{"hidden_act": "gelu", "norm_place": "pre", "norm_eps": 1e-05, "learning_rate": 0.000767, "beta1": 0.95, "decay_shape": "linear", "max_seq_len": 1024, "doc_mask": true}
MLP neurons of a small language model. Each row is named by its layer, matrix (up: input weights; down: output weights) and neuron, and shows model dimensions 48-175. Each number is 128 + 32 x the weight over its row's rms, rounded and kept within 0 to 255. Numbers have three digits each.
Before each neuron's rows is what it responds to, as a language model described it from the Wikipedia text at the highest values.

Responds to: Final digits of years in dates (e.g. 2006, 2022, 1953) and words right after a number or year: season, households, census.
L4.up1430:127167102124142129122102132140154139111157172106135113079131094098113104144096148146122147086129094104165119110093139107138155082144138069075155138152170127133130128116135128119141189124137108091111117116182152114122110168114136103063142162136141060156191077114119158096085121117094133157160122140130158092092099124137118149134118150102128125096123087138057080146106103068155156099139
L4.down1430:138116124063100203140164111173161116124113168213170169161068134094148102143094072127075172145172142093103092146185151086159099112129085126118122124152157139149103096094062074144162125151160132124137169011123095105101109101183093111133165128090134166062044168112110192032176112180107107202085071096193140111091043120143125123154139156133089161155170137134128100166141149112154173130102

Responds to: Tokens whose continuation is nearly fixed: table pipes after numbers, hyphens in ISBNs or COVID-19, and word-internal pieces such as Nomen-cl-ature and weev-ils.
L5.up939:124150094082124148150086154146111135129147146123141124124141122132079118085153122138089162091244135143124106129184151152143078106096145157158111079151096121150119093077110126076184165125112181126175073118137171121126158179079124133120099130126164103112176124093126116117082147148085134129123149052128175090096094143193091158100172104093094081184091170113074156091080126150138191111173
L5.down939:105102121118173163084184116114096146136127136148036110142165079113141094094189158111065122144143195143115095111111108078131154150121069158043152078123171097073156161123140118110114113083140126139112113117086136175135145120082074108130176109169106140205123152161145109132101070101128131106135125199137187136110083130124155101128077142131185075127100115148116112105133107136079134105212

Responds to: Unit words or suffixes right after a number in measurements and statistics, such as m, km, million, inhabitants, viewers, mph, kHz.
L3.up148:086140149100158183120142155098101160104163152074146150096093135141097101118147195066094178131173143201109111073145113129149156141118146105118153126116177116083094099155185123160142102067171089114123193187110185069157140113125135159131107170151167124172106108096090113115151126086149173157158124109071143108169144141168101124043122088135164096090077122155104133144140130174161111091074
L3.down148:101116095169146099151136101086080052123145110079172123082150126100130155135094155102115173157156087123134099000088149119123127165128163112104166156170144061082103133128151140071158144163136114158017161121096142138143128103113137154127091116146199118162103144153109152082146140088107153136065088108181153138090102135173120129151082120161095135173115172128109058124131165126217132041133

Responds to: Tokens inside short parenthetical or table-cell annotations in structured Wikipedia data: country codes (UKR, GER), climate-table units (°F, precipitation), ages, birth years, coordinate separators.
L3.up1325:087145129151126063104149135159157150176088055091153140134085078103097111114170152103091098110140144142139128120102115111095078160113135142136085124097106170107159154140137136139072077123111126128128127123111176104135172154126119102130144167143111129091195108098117119101138140080146161148016123119023144149208168118224094208182126125165150152102136061120083100059152177112163125075152
L3.down1325:067121136141104167091168114144134137141101110116092182132138075104040106153145136129060107091211137128113114141099124125095179083082099174190136110101176154145106114079145123161051128134151153114157158134159131140137136117146180127075105092168127063110127144169218119104129113172145151174107168169114142130158138109167133106102137149145112027118167162121077107116085151151181156125144

Responds to: Single letters or short pieces that begin a word split into several tokens, strongest for v/V (visions, vitality, veers), also H, d, D; sometimes table pipes.
L5.up1489:163076148180179108114169129140133223112085076117141079155109144156110178173137089124128168128136075136108117154150144186135109150119136089147091112087048126144054166159115203143127152128091107192221140121132093181134150083141124107160094132129085135175131143139144034199129128131108087101086175124106151145106137116142147194168166087171169116104042147104147100127136106105123131106101
L5.down1489:108140164174089117130114136136150163146152084155136122112122178150104095108108079088194202173159124154071123148153133108146079198142098133083182095148086051145166078151128169126109128129132112179151151134082116096101100110082122122158081065139121126167105093117183140158122164115156094157123145113142146098103181098121118095130106156139163135128078126090125126140091156151149118205132

Responds to: Tokens that complete or state a quantity: trailing digits of large numbers (2,000), "million" after a figure, and count words such as several, five, many.
L4.up709:121135127184160177152129106142085082103150141102178138076098115128149088102183158132114209122087139142121146175129123144139120157066118052162140152046182137130144184105169111125134105138159072151182140130187132171133108104103134101134099136117119171152133093092095127107118154085185136118121141090136130154080137142109133107129122170178155123146102133091139135097060110108110098119120
L4.down709:095105152129186175117160160135109064123109119171127121113169205130124078062170147142122161124099135142154118138148152105158156115090097145115083198195081166096105111076176134121096115138174164151132086092115104185173135072138125139129134136129160150170136080136131153104125128119141117070161136118148114141078073132127140199186081151224075186090118187097062115149100104173108159092104

Responds to: First token after an opening parenthesis, quote, table cell or heading/paragraph break, usually a year's leading 1 as in (1990), (1904); also capitals like H.
L3.up8:172146147101082126178154108187120128094121064145133109132145131094153242150131150116107119117112100138133159204145120169157123149123089124091077064114148174194100049164145072132088136094052118130178139136145151144102112068069131071070069146165067124102139176075082115137140221119107170181144095176081128108078142173148170148128168092085143131069092102106144132093140122062132070102172
L3.down8:142144124172127142119112131135120141158089131102142146169155120086145137103138131161164157100125068118091158108123079140092111081154152177095148173142048150110151122127147169091163116109122080105082145129132146155158183100154102102131105159181164156114129145067214116156138136114074066201097122135116134122147053091090116131078165118117175093094129099130098167076097153124137180105117

Responds to: The word "of", and sometimes possessive 's or "the", right after a quantity or head noun, as in "92% of", "fifty of them", "quality of", "Women's".
L3.up2091:110137163095120197202123062141088181162157144119162146083103148135121092141108134150091156118157141118137108112091174117160178114092131108146162125134111105106113123094170131129193111153110075211122147173128116151160147105127111155122132115065146119110129092062127108135111092155129110149139161146196142135119091033113120122160150081115154157151053106123159134138078097161181093115205
L3.down2091:095131107137115148174110134120190153099143088108132070109155082046091122067115133128090108072110086135089128163196120097143158168130133110255178136187097222087141170153149123133089065177121107198171097139091095173135147103143171125165106143106149126142177112125146121111099147146094103129095149101133194116129102115101122108210152177137101170126102167112082083104107146140118129128159

Responds to: Category nouns or role words just before a proper name or title is introduced, e.g. novel, show, magazine, dramatist, company, singer.
L5.up1610:105138140120122168115130088148140120131122187072173109128094094161172154150135124127103089098171117137122165190125129116197122114106058141222143093124198117159089093151072070093096094137114129170148049143172151142117095173122167060098088130174114129075170088119136102079116105121159143163111075138127144126114137119137129125192146145118147126088117130108103138119085088155136138117113
L5.down1610:120109155113094113118118113118220115165096129128134106154155160143067157080140117133107124106100112137130170108163105196140168124169128105132149119158092123157093097142047091138183158136120138204163150080125134145120095171190081156086125126100043121042206148193130119150105088120034142122106124150130118120192125132175130120154124110104116188115109102111107176118118089134159130131142

Responds to: First pieces of words split into several tokens, such as enc(oded), sign(aling), expl(ored), rec(ursive), and short table header cells after pipes, such as %, Ref, Income.
L3.up755:151233142101169130132124141100119115087171095149108153111113131151159153136103140114133116104123188175097131156097120186169102138143185156167099094150052148084137101205127082122076052114144124170103122154094106052161099135155111145080104139089136084155167141084141136162099142085080117137128120139107162150128120131145123100131091106140142121116086122140091143117130123157140140102166
L3.down755:180135135076120081096087121150173125128221159100149082118141130143131112075111159149112152090145173176090102116133064175056161077114179153171123127123097118054181132087088151134140094117124184115156147149050147182139105165179097122132119093163133076172136180065178101202179148140114108113155158194139122131117093145143131182193099101119127103106132127132157107145127091170161116110165

Responds to: Mostly "and" (sometimes a comma, or, he, she) right after a finished verb phrase, opening another verb for the same subject: "was born and lived", "dissolved and merged", "went out and confronted".
L4.up409:070136148111157105144146116148144122118080122094174114142135050142099195139142153084098119099113138115076132142100163109098119163128102083120127108105162114164162110124099140153074093157099119112150156195175126116142126089076124075174124104117119132082134127141078090101136138114119147137107100078106128133153080116131126122161150151104146090134054207149165135130106113091155147089103
L4.down409:082084081134107116114125099109146107137100169145167094178090140087136127081143132053118143092128123116131040169118129101123132118156095134083139141103138110098098143148103119136100149144110155164110097100153161156119164163176134106127132140157191162153102179176126106114137121179161121109132112150127115111081122071144131155196130110118136103143183099124115108060151145132068109145084

Responds to: Mostly "of" after quantity words and set phrases (many of, one of, as of, because of), plus possessive 's and table pipes/digits after numbers.
L5.up243:122115150086099119164117071125146147135150181182161101116122113154134153125120127152106113112164173129100122102131117124104175124109149150151156132056131137093090113155139129150185107123166118133194150181120108090122143167042128135181034158130131104150122079155149099150107111080115166108052074085108165128108094121088124146119162148059117156129086096134149112134112120091164113158159
L5.down243:164099140056142125110129077118103124090157113118153135056152129154129097136114149128087112187107097166118170166123126136092062063053154076166073110130139204063186121146115092151108175153181091114159120083113079131159130191108092110098165138133123105141129151109128116148120157112085136104118135114068082124182156141128143162163159076141042134104195126155121135129104060123086104123145

Responds to: The first piece of a word split into several tokens, mostly capitalized names in lists and tables, e.g. C(ohn), Ke(i), Maj(erus).
L5.up214:132117080167084100140139076140112166139083122128102155158103129133169131117124154172104136152130158140139112177106161177152138095127049165192121182123093124103158116138074130196163105095116165134169171082092057084104172102159131138127151143132171113173106138138073053147105120130081118137075165161093159134091065126130136174111107098063131074177150180108181099141114080146116188129157
L5.down214:144112111100136105079238106121124063133129127153145130094176104134141117180127108160064115135130102083114100125092111114118106157136131125099117099128079163142081105127178146109144107111107123175119180155096111177112097129118123120137095130167146114130138156135072164117134160092080139154101115126142054126086157079152097100093117100124116168180136087138081136101129112099059095146092

Responds to: The main predicate word right after a subject and copula, mostly past participles in definitions such as was discovered, are made, is a city.
L3.up175:141166136072156180143149121111074098107109097147130175111104139125103178165137188160095128128159172077132179119069132164158120138160115100139150071063087100139143174104132111126089116125131088105117104184125118081092103079135155126143096129159142081127140116124125176071110127124178153158122112214133170119037100119137135195188119113139164085131127147135134230172144150129178138077113
L3.down175:143122150124146148136100117145092117123133116109124164189069138110151110133092128133093158131142131099097104151084147149134127161043138196113136138086136120132116133163102168146145132074164126041096134139161145149099187111142177228104151141096107107072100167117088075107093087054194093111034178160097142159107109135207160124128114130135113105118145113104104139190143095093088099097082

Responds to: Column header or field-label words in wiki tables and infoboxes, right after a pipe or bullet, e.g. Rating, Date, Goals, %, Architect.
L4.up1272:142085186074093191135117187143092144078089113157091115125136098115192188121105138136144119132139121111169073117134117180128170115053093086117067120156084111167137179166068095136166118111114131161126161137146085069123161148139152106120150153107156144141121111155122143093137116113129104192160126186084166165121194096110113158170134120154129139087094152120086148152140122127153089084159
L4.down1272:121141095167164160092110102104137104134148155166179125118151147154132137171180119130120112080127149106100090109129100104115098111112133160104175098174110113146135157144190110116097144129081148129076053100115103192099170102075132137140138124172164105127144142101131131136113147130205072115116083120145160136123126118139128115103160150153173168097103146117070133117098141166145087101085

Responds to: Second word or word piece of a row label in Wikipedia tables, mostly climate tables (Record high, snowy days, inches), plus field names and hidden coordinate characters.
L4.up1542:128157162174092081121149121156159103097100121123139143119110094150113097151128165124091171088161143158124132132096149181129110142092165094131151118179162141154126159124110126125153156165143077166115104163106146065182104158140127201111132143073142147224135160079151111100154144099167124087118126097106220125157139160136120203147102188125124144156131109143108103124154134150160168024174
L4.down1542:106137143130089151098097115102103139156125127140119136108134115152158084136120087128110160106156074155103158161088113149090144129128121106154117112137094141060170175126188135110085139103098116110129106109107120166077136193150147104133178159123149104124176135141118125131145115131131163100070145063139062079095111141141128116180144123117083164130161153124212116155146096136169063134169

Responds to: Mostly a first digit "1" opening dates, years, or list numbers after a space or "(", such as 16 July, 1991, 1950; sometimes "a", "'s", or "my".
L5.up43:148113166125126152156164139156114118142074117158178112202155123083170140108127162156097104081123115144096125159126171097134174063176084163132085148098143106105133111084098121174064106088105125126093065142115100157158146093107169096097119110136101111088122134164119109157115200082092130124089138137100170126071078088121135124214144116122142169085069111128133089086077147083132082161201
L5.down43:183109088179138134129155138092116102169043138154146167112144154134096066079096160110129117118116152078161079092118129172136157132166126131111133112202110183187169112118122158074133133086122133095102152134124131173122117097113161092103099149132145121084153128120120130123130101154120161153156071109142076133145121092158119153068090184147120099095161109141151148120168195120166209121088

Responds to: Generic nouns naming the type of thing an article covers, often after the or a year, like video game, the play, the site.
L4.up564:078131171139147157114095106123117135154090124095150162123120134069154141100114151058067101121138085114161137168128086133152161148122124162120061111140163077131134143097175123140125128149119069156141095198146195084180076116124148126181105114119084126121146061102075113090136171109131166141077126152082133132121110142123133179084148107105104168130111131102141168155150102146175119099109
L4.down564:128112117088109142091148130128083068091099150113145123146111137110094231117103127079133116120101089144143147145157134177137140133152122181152136140114108119107154106081157068116151134094154131153146111047108089054140139061124103119143154123083074093185158131162122088135085097092157126139157152144116145080145124126152124130110149172087101120098100139148131149149169137130107155114111

Responds to: Final token or suffix of nouns naming a person's job, title or rank, such as chemist, senator, coordinator, comedian, General; often split into pieces.
L3.up849:136115164074120156172158103145130163123143145098128115134126043135117159187142128091108064112194120145196141141186077107105142163141122102151134082134131130126123100169081128126153164152046104107161095093126156091129089140090126119065087131094070125127163063128109136133110152128184113152118071149063132138130093125115108125203125135117154138120108147152110116133090143092099120116160
L3.down849:143135136070104132166122165107149085109113153148137145187158099132048143149121117115095069066226127136116085151182099143150128141116100130221099100170161170154105107115103146146192144122134138148114118105176063086099160135177134128148146103085152157121077112171172155115174176132110088145093108162167164090205094140165130071144122130122122124048173109109106135115097114090086107152126

Responds to: Generic head nouns right after "the", often referring back to an entity already named in the text, such as the device, the tournament, the house, the show.
L3.up1922:128159096139128166121150110128102099199049105093154175071108129128133089154172079117119049118153141174111180163126168163139066115152085141177054108145162131187145096078137091125139116149149191161175133085088120084109100126166177090102114147173183152143182103149140066074142168109134070180099104064118134100138124140204111149148131109138068111117146103137094157123096106091148148087092
L3.down1922:121112119082157134137112112091140117093112116165110143125102146150140108091086149131130111111152058147085077106044080120134124132153165135144131131105204078182146124190086150144168136155132115187103101094143143164139193130154071197118123114113188140107188160136107112159111152161101125128111144143127130078119144152116129130055139078077068148124149164130129155185100091120139128125028

Responds to: Mainly the first digit after a decimal point or thousands comma inside numbers, as in 156.5, 2,000 and 18.5%; occasionally sentence-opening words like Nevertheless.
L3.up1630:077140155126128162101174110113111110117149047065163131071116175105166113143138096086120142142115144175120082143134101083144120151159134062116107143073128205127092108136132130105059160173115125175133149139148124145091118143103078158158107139120078214071106141099093165056179152077130129133166122075139106129070162077155116151116089112179195155118164180136135067074169096158098148189108
L3.down1630:126064134168177128092038130146052182198142179107182153123050227107119089148079127115126156182125147098107166180133176091155133126093118131153091141161109088109170166110154062119111129167166127068131102116101142126127084151084106138073134138123126174096135126084070127137089117118141159153192115071131203114062090132158133171129150112180141135193105192106118163112144102199167125157052

Responds to: Word-initial v/V pieces split off from words such as v|ocals, V|HS, v|isions, v|owels, plus table pipes and bullets in lists.
L4.up1105:177175195071137131125179145111100157116160092108168218078137120156110132134155088077097133090165114168116150134156080134120152144181134153127142115093106109153080140127069175114123105160152107122109095143096108181114105101124071115157099120120151155115116131115085130116103095079113125144152137088071161130122166124166100117112168116138164143170125127093185165098182095094099092165123
L4.down1105:130136159158130108157120105124136131161182108124145129166148082194187126199156145094090183156220098124072104148123097138107165127114107177103156102132132144120100121146141145139085115145181161128094126117161083108158109072165118068149109148185153147107159187136185148131144125136134102184124179120148180117118144118136138130095167085156165084098081112121072082160180123117076095103116

Responds to: Last token of a section heading, table or infobox label, or a paragraph's opening subject–verb, just before content starts: results, Born:, gave.
L5.up2119:135107115109117112125144159114112125112142098030116162133120167103151150110202114110112177095192161100114110115161112111180105126125094152100098085107174159129154136081105062148103177115103100136129110147131093122122147114102165066134177074149174114103128163150099127123118124094106151120164162110051100055114164152106113177152091048139131099107125113153119136076076094114143161078138
L5.down2119:114129129131095167155185157135070137139128155160072135181084147147116097098106100022107121116149131097133157183155165149126140100125165040136061104119155164107141120106139117151093139103134165162112115122129088141120098129096090147137110142119082133097102138100142148138124154112115128112126156128108136124151044134094144178158123198077120072150172147146162164085119159152125142100155

Responds to: Tokens filling the spot right after a count or possession verb, such as number digits and decimal points (48,996; 6,618.8) and following nouns or adjectives (three children, eight crocketed, has fine sand).
L5.up1195:098153154123161165156165108118152182104129074047112152059095091136197156148076183051104127117103139196119154131148155209161102149082120072147141123085170109120100178097148134075135109095111129106114093183115128126159148136148129138163093139116112101158126065090128112106109165088161158151141112051112159119155172132149122115152114139127124183134118103144089086133117093136126166116137
L5.down1195:140088168112099141191094123144151091077126114116086143129125121114115148021121122147157204134140154095176166080105080155149150143133126165178138149139159102117167099153124106068154142179105175161112130112145101102076097064099143121053155156116125155124165105145102133103148075109109120155112177161134159151080190164182106138127131179140105076137108082100129093105136153126125174124077

Responds to: Tokens that close or split a multi-digit number, such as its last digit, hyphen or parenthesis (ISBN 3-88073-192-6, 1606–1637, 475 (18.7)), plus mid-word pieces of Arabic or Greek names.
L4.up1630:085170048127101083141154121099152193183143136125118151160139116152136108125145095104142113085092121180053092136147080066133079120159080125148081137096128105069156137085093071125079165122082100132130137128167099131104163165088078096184157092079149156095133140080127153156163128137081084125124134058116112097167160089196123128180119127120114070120161152129140156171094087121131137141211
L4.down1630:141116157144139149149167092132114091157116166157196143120086153154150067148104095151069122108177156139094111112104149087097144157069116131078141138122113109141100091092206129100148090118134034109146138163118090093117129116101212158108076133101172116057071097114090073086149131099120165141138123106103104138134135123151137130079066129125162120191153113168176115091115129159170125101148

Responds to: Words completing the defining opening sentence of Wikipedia articles after "is"/"was", such as released on, designed, licensed, a town, by.
L5.up4:119154129154140188132160163137152136076124105103159170134154165064092146151133114187110144083157155161092118101191073157146096059134108137144118150058176111156152151148117115148186160072145055070130101119133107109186081103131131092106133157116118118145164129112122136093126155123138142102116130164173162107063119078173136127162141072159148114098184058146074102131119120104145101130095
L5.down4:137157150152139117151136146140140067147089124104155108137105136132149154097148132124099137112177145155133085157136123052125117204127127064100101161092092135088147113068128122165124134071133118099130154107131158109130178189116164147182106087139118096075136093144066073140092145148101135161134127109089100160120140057136144147117120089131150169031090171157190175142141110106132126104109

Responds to: Mid-sentence tokens right after a subject, auxiliary, or which that begin the verb phrase or a numeral, such as "had 48,996", "Ward tells", "which today", plus digits inside years like 1994.
L5.up343:080090140113187132140156125137071172060130139055182161080162127147142191120086140120111092053124094219097143173086146163157149095137105095121157108131175098122126153110087106162161087148115087165149131089095139128177135125118134122167183140116133155087150110171081106138138105098136095115109172086118130155151120072107122152095101168112170144170146109133097135127089126125126132108146
L5.down343:132162123097175128113073115129091161190130087167133077131141105167111092089163114119156153137105138138129080110166178085121124182082156096155149166143109156153197132095153146139089155147153137157082160179160161134136111106138087144070120131119151127099139114120168161129097150108134149133120096116179140075123169130168129136180129145169090110126088152120077101111121137136091109085125

Responds to: Generic head nouns naming what a Wikipedia article covers, often after "The" or "This", such as station, song, stream, protein; sometimes pieces of abbreviations or names.
L5.up1271:101137098084123145051200173097131146153126095136130139096099122147111205114107062029095089106142126173157162149079099135151145201158157134083094113092152119147110116143109146119149102160084199106133168137120126104135094184061179134098139144170095096071195145204096127094095180070137146133108116207105112121154164113115123107115142100096168153120161137101102138100136130144151180104131
L5.down1271:147177117082158159182114115122048126177065164177132120107112210100118107076108142227109146215146091117121103178094184141146178122098109094119167107079118117157117138107134121135156160122176144158150105122151168175127195152216143101113138140098052156093085110149119109107138084127157164101143174097134113133148115123094122192096137125136111147169140160141128099143095176132139124129125

Responds to: Nouns naming time spans or dated events, often after a number: month names, years, census, anniversary, century, Revolution, election.
L3.up420:130118106152133129153142104122101145104138128114203117121141111085138108121166132140063115100126124104115135122144155099143135119158044153084095141156135099186130152071154121145078140118152082121127097153141145120198089174070127143133117135169102114144163082110111136112138130121145108172135060147162156137122139089144123173132124115113143065116129088171154118127138147096153142124123
L3.down420:187094087072117130190156151148148109068116115155119214117128141103112110136128147048099165130115063145146112126153055123145009189203103119149132163148079165180117151156120090182146112189120115126125094125176115130114166127122146159110136112177138149135165143164182160093097172098092076047176100167115137097111113162107155163159152162148088086079137158144068135086099089110108118051119

Responds to: Tokens right before a work's title, such as book, album, film, or novel after a year, and numbered table cells before titles (1., 2012 |).
L4.up163:146102109158102174143140151152151168137154138050110147100098102074138083157126151107111067039143154091149159124089031101185160094180071114186127115098158110175116144107080141130098113121115070115244105164126150114089124135110129142079085125142124135078179129148107104134103150088134135142098061138103130149118100148190129118181177120116063142116130122113109202124132108119105150095137
L4.down163:083137146082101136099179180092155121142093127117083130079121158164040119147106115172133093105139139129130144179151144092158177161165140104127107159156169096115109165155077096104149117125156146173142080176139154092153116126174150161092147139129101132129144128122128143110121084157099165085094096044157102107111093106172108141161038090162092205106158089119113158130092100141131125157169

Responds to: The capital or lowercase letter C split off as the first piece of a longer word or name, as in C+orea, c+reek, C+unninghame; weaker on table-cell openers like The and Daily.
L3.up2290:113130084116132150125144120098136107119017058099154141033127113133117124147131127113129088064091149167187112110158149192151176113133117136106068157085142193174099161159135073149172179140141172155129097120144096087125156094158086109120105132101160122137116097069123098172177082160140108164120150138113153128106134098154108150177107106148106107143072110109113173154134154083145145130112
L3.down2290:110100120162061171176159126080120104166120101107169109133152075078116126112131123106084165191071138054148085169157114123103133089140166115118112142145092127135130108085133172085117123063150133087147129128118097162111085149102099131104149137114149164070092123086076164198133131167154157135160099119089169101082145155219116111180133098104179190144098109098101138127164105106109143158151

Responds to: Fires on a lone first character split off a word or number: the first digit of years and dates (1969, 2022, 17), or a capital I (I'm, Irving, Italian, II).
L4.up656:081142130123102122151168116111151126040132083130129101098104142110134196151119148164100128150087148178128129125117134113143154120166097150092097116057169165149154145137080165127099124131109163133177117079118133062165123114115149149106073146120067108123087151151109113129169120145176116185118052179122144127056118135126163082130122104108125153108136157147125152158100150102109103098092
L4.down656:141139147133141148104139115122111144082097118068177164087123162091104131169126115127074166118122102106069116117089153176132082128173136161121104127212141125130121123188098095135126144107158128095136139135103116113168084133145120147160131128155167128040136071117123150116110112102116093165107105121150116097185057149113152106114058115158128172194089154146119102108166120069131133119099

Responds to: Final token of a date or time phrase, often a year's last digit or a word like season, year, months, afterwards.
L5.up2221:124074131101106183113105178143111095123158129141175106123108105041121093051155123143084103085074120123102152085182127158131086113119137128074123097165148159216084146102115137127115182089087087086117098155153169136056112182092066066120131143142126125101130058107125192123103100138149125153125135090106120205128168134131136152090135123097154098050162113132101143124185094096116159138127
L5.down2221:173091096110165089094147067150131132100101146181141126124164128138155083139092086147034125148127149070136137169177129161129112180127184103172126092102117163182130151122109151221090091177131056157145080133103092151165081124105125167105177164171109099084140128179110165115173152145168163139132101133135131132149089139104128092192142080086064147117146121147110078131058159161129134103106

Responds to: Token right after a number, such as ISBN hyphens and digits, table pipes after dates or years, and "of"/"per" after percentages or amounts.
L3.up685:104182135121120151126126167162121177156133151166159124135131117145108127114137113115099126071135139174080090162127132080154135092169132156128143069115100137135124126153128183119154147196024081119177094217113113142142143107106095097122140180071119133188123163121133077113129107158100116140085075139116094191112131129086113154139121110091117190094168114159112128070150145179187150112147
L3.down685:190118121144085138185197099106167164130150130146148132080123119151126091139161172122130099175122086157121139042105075067062090116125105186195117040091070129082075092190176160173132144137145084174068133138113131087150142080167122143124142087066099092120159144143125114108103088185111129110200144191166179120126085110131141140147130106139125093117120166088133126148120108131082079192137

Responds to: Nouns that open a label or relation: table and list headers (Length, More, Average, Career) and words before "of", such as son, result, made.
L5.up1065:108139124125136157080143114115152171067120100077112132121096174117151202098125086128079135115110136151171128103141117080158158139142121120157137113129206211127155162105108109119144103116140115133126122147088108095156110158084159078131165151073127089128103088140109087091173113032150122171114157167071137119114127185168107108190138104161147126095113179119086117137140096180121133034141
L5.down1065:094105137178129182113105157054097092145149174168061154105079132136133111094181076087087162096125092093151137055107121125131174209135208131059093082132175092081110149094074151140166148146103148092090200166112119141105154128114163131098138118087139115109163111089099164098144143104186130150160180150125148182106103127120121201127136161103158169124140126126116180104189126134036102127151

Responds to: Single-letter first pieces of longer words, mostly L, D, R (e.g. L-etherman, D-undee, R-aw), often in table cells or titles.
L3.up283:104108176175125121149165078139128174159100072126132088128147139105120214164118103138094100087177080119193080106182152132157167102140082118059071150106020141095126130180091124151153154089094109143141129108129135151124104147128104132163133148102097151126107179127120047134157166109148108116109141171116167145143142111099129165148153115138096105108110130145106108097114107065100138088129
L3.down283:075219175109072118163079117103121126149098117095117113135172123154066136159106168126130130149115061131069134105139142124113081098055122183106163159124112124156157105124139130172173127140065118128127150197097111096068177105136205157159114130145168103147170083103121130196108120167170110073105114123076114128166108096077122159098078156185161127099121112142131122169163094149203153081103

Responds to: Fires on "of" and on the first word of multiword place or institution names (New, San, Upper), as in University of, UC San Diego, City College of New York.
L4.up2259:143157134039159117170107108130121114087099120124141142035081096118109079112176171151131181144098123089154128109108176167141117144167115072128157102116202122120148149087143122149168123119113076154129144176158128124119136127065075135146131159107062118169088078080079121110107164140083137139094177141150183122160130223124173089131191104166081102116147130127097127085095125046140076143113
L4.down2259:165180148188100110124102109154127149152174125187168118120138157118108148079099161131112145077128127061166136174077157157084165090131156171138115232110094117125131147137155113150131069145131109123145136188164118127072132036174139162085140124110076122099130143135182097151095132088101106105106010164138160210073126180119127137095111128184107176134143062155079142125111149093157150147145

Responds to: First content word of article lead sentences and of table rows, such as "is a town", "(born", "licensed", and "Record high °C".
L4.up212:138118145104142240121155189132054120160046090087123162105080155115084115155133127104112067129117162103152190142184104142151099107127177169081108121070123141108163209169178090169069193103113091092148172100098064101136085093134144108168087114108121153103180134105114120112122135142162168085084159105099186125120106143163118169167135161124109149124142108162145146147175138079125137172118
L4.down212:155150130159134109108132184149083132175098110118150121150115105150150147112144124131096132126160122111094103132053182109124199072163083158195073154118162143082114158112083138156139146152159111120094072153162158129109134170106142126086149159128050164144137137105157013127129148114179154110129166194106133114054085099138114170133092116183146138123144120144144145117113145140142096127076

Responds to: First sub-word token of a surname after a first name or middle initial, and the period after a middle initial, in lists and tables, e.g. James M., Billy Gill(espie), Joe Z(ito).
L4.up188:146123118088052151149169153155140083119139112178102096140080142143109085177193117131081152194196132206116155052149125150140190087168116148140087091158075059136113106155135122119133110065112120145098117082117102087132132139155125135143163081108067120163083103197064139095152117159077152136122129136133132103095139117068129179149157047122109153121163172116204152120157137172111163142102
L4.down188:119056098150191157135196059154089114116105118079183099069163115123143145118121161161168129109111143072156112137109117118125128148168145111138155090130138126126132113070114090189105157110144118088096092133136136121163119122134141126177117154124144118147129078117133108149029139080082182105132085130123111167117137106105112075130100171131134101138106129116187156104107147086143052114098